Weights of a small GPT-style language model, trained from scratch on English Wikipedia.
Size: 16 layers, width 160, 5 heads of 32, MLP 448 SwiGLU, vocabulary 1683, 5.66M parameters.
Architecture: RMSNorm before each block, rotary positions, no biases in attention or MLP, untied embeddings.
MLP neurons of a small language model. Each row is named by its layer, matrix (gate and up: input weights) and neuron, and shows model dimensions 16-111. Each number is 128 + 32 x the weight over its row's rms, rounded and kept within 0 to 255. Numbers have three digits each. A neuron's up and down rows have the sign that makes its largest values positive.
Before each neuron's rows, "fires after" lists the tokens most often just before its 100 highest values on Wikipedia text that the model never trained on. A number after a token or word is its count.

fires after: "a" 16, "id" 8, "et" 8, "th" 7, "est" 7, "rib" 7
L9.gate411:135117168082057138107109111149108142142128063136170109092166152096126167115152124161078175124137127147124164074135185133142159121064122116105169118109063147090178156180120085132174115176142139177125180168133129131121121134120173160139086121148161110114125151125129143149087170122105088108
L9.up411:099102118154199105108158146109153100092142206091113092188128104131162110109204159130098189128157179130108196130111159083146107155099074127088174161123140064162142139115110124113126197131094141123097106122129156129167136107160119219100070099084096160136128109125132120141137103121114161126

fires after: "r" 19, " att" 7, " D" 7, " r" 7, " R" 6, " st" 6
L6.gate60:188146127140135136111065083104214133121175134161088084133125102134093135121105184164103108118130150127142144155122180096161148056164149117093099146139145149184125165086099118107130106122181178113159112137094107113107128137191060106067164119135164101105152082140109179140094144155104100120
L6.up60:165106124139159102149058095095077086050100131080117056157200164112133086098114110162077133146130125147093146148089135119137157110152161118071161090151102094110060126125119129085110097167097088150097143130189151141100118112155061192122130142076090154119164137081163104130127113084067120127

fires after: "1" 32, "2" 22, " pro" 12, " pop" 9, " Pro" 4, "3" 4
L4.gate167:065141103144163111175119110088178124121112141084079153167135120112098100155133128143088125191103120089127168095149113108129087139163147119135115132160139186134128168080124154099134103117137165070186108124114167156100093123151168134143086084132138144144093097059201096125106054090130185186
L4.up167:023150143173117134155090142102168110068144121125115116105132116144134160177126051126121101159162107122184105123135092144128102100110107146093106123082107130165140089098074158151073175160071141066134099154101150121162120146171070117135153137150123177045123134130121131102182136134152095110

fires after: "er" 12, "r" 8, "st" 8, "ur" 8, " St" 7, " st" 7
L8.gate253:118097076110169101113150140127128149065157136146167118164158132110145126082070152187054066099061127142119082115070153152140141139180144100057159140106175129133091194078127099103123106142144133115115108127079122081135086191102164078132074117139163121138192096155121104107149133092101180117
L8.up253:202149129164106098128083128130138115104170117110177088174163183116150104165108135147048191104132096121100165080140124092064156097137189100154133116096165069086152208127150175176090069101135110131121177116171134115111140116132165156104118182124054121127157079096173066110144156144105203137

fires after: "-" 37, "\n" 12, " b" 10, "ak" 8, " K" 5
L12.gate439:116100192116112188145194166152122108161118127136082147149139151140115167169111074149121112153096117096177128157137081087152140114123079177113097147107156197096149106087129107117111133101204134132121093173100102170207101130165080117112094133138125168046112142091163150178102127154079152120
L12.up439:084062103113160132169098162128141166121128181139139152102106106087105169114145071101144202162133147176159085104152125125112099079122120112139115168148117132089172113137192178100073182101122159184057083136137134218130117158105071174150126132101135122127159125108063151092114098129141097139

fires after: " re" 20, " pre" 13, " rep" 10, " w" 8, " p" 4
L13.gate355:155150118153149100102129111121121114140130125093142134151133114052139127063099111108082120115152143051139099088101121155193145085141108066173056050146102091147182107119122094137154109094097114111145158123126178095156116063117096119150122139161161134098150203130128120174130076139168081153
L13.up355:129125090118141146190182106088109125062125143109173158091128153087085123085088193139150130065066074136114142111115120119119158179186119103086114144122086154194180144169152124138171141151080191093149087079125123110092155173126135144112136137168146118136147090119086140146146138122099110167

fires after: "," 24, " us" 13, " includ" 13, " not" 7, " n" 6, "ot" 5
L9.gate60:077125158013112066159175135128098107148124169148141154123123105157153073179157139140130135087104152136100078148136138168078158123149110165125101105094119131130151182159147141154100093127110141107120153070052121194148129088077154163145105132125126088137084091190175087128154123069146193136
L9.up60:127126115061140153156121117145107130116143148077164116124131090154159136124148168101137095094079102136180128165169161103192102147142150136143099142183164161149128128184133158116139180131134104183168165142135170094132080187125171159101140117172133188087191151126094089131162163080062146139

fires after: " (" 54, " \"" 12, "\n" 9, "-" 9, " un" 4
L4.gate239:110073110087148148137173131147094071059128198039125125102101117117105111121146069113173106087121108165223138109142135127088107153073103173099134104082108177125146136142185089107143107155119153121157082145098096111136103143086100153116140176141147094106121131112093119102126138074066088090
L4.up239:148135147067125074159118090168172120159076142094105126071167165166123090184088121161103110079173145092195096126098145083149082137119088114150121115100121116164081131123126159105143132087142127173174112148107162186139158162157108130122167163137119116109079138120072128125100104094133074106

fires after: "," 20, "a" 15, " th" 9, " s" 9, " w" 7, "th" 7
L6.gate119:127113132078123115126129133078136062190140105088146154104126156164113151182079143189074148171160162121125138119170179133103166174158103105113156121169104155128096153111109145168176096083142155158123141103132157171095136159124124165093118108186116134078049128149168167127084115122123119142
L6.up119:170136156102183109058131185096134056160113160114102087139131110159143118129187122168091137141137146121148117169124121145125150106135112115071166085142131122093075131101121124119113137125131146080114127099157087124120110165060075108112174078124140126095072141162122104152091156072087159120

fires after: "1" 34, "–" 34, "2" 13
L4.gate43:131107150171109133131153080106128118079152117176178151158112141156126119123091155139087099165123152166194094116208108151093103142121119115126141113127107131123109087058150170182125107113110114173167154097179123114129063137128097146128108103161107146150114101169111100098174115199111171175
L4.up43:106084117162124100118054144114105115092156191096155122138075100190111105115150130066139107118162147080137061074184096134106110124139109101103114129077151131120118127120121172150045176160063120134100117120129153103186122157163070122132088102136139141172128118166105107147164132121082123173

fires after: " " 39, "\n" 15, " (" 7, " M" 5, " B" 5
L2.gate320:083110104109182112053114106141145131135121143114179114108086153134064157139090110103159182110076114106102171185195093059168098161189182149136118165189115118133120184187133130137083133127126122166097108103119081121150144127149165123111109122068151082133077144085121178122163120109118092180
L2.up320:094135147182140135183166078162097109142084073082136161160117104067127062166093161177155139155131129118143131180102145079106050136156120124155096115085182198190156134210198116102146099118135130159104171143126123143052173157090132081153165153061132071134124081106159175097101151071152140121

fires after: " (" 20, "\n" 19, " e" 15, " to" 13, " t" 10, " b" 6
L4.gate415:109129197086158126140163154185172115157060136139150130094090159158095111146101167137175156083130150124145114151199117105132094171161160174198124170114142137131107147152135136129162142143106129140078080150071126088099126129143191126105142110108108124078119143109114147100169125072144137087
L4.up415:115079192098155081151179100150111088092092149148072152164120132144121143118136131097163136130154132151190092076181102096140092115114146141134063193126113107071137146090123142145139176104125156126146106172144158134138139135158125179062143132156190085093091093137113199132069130096134134128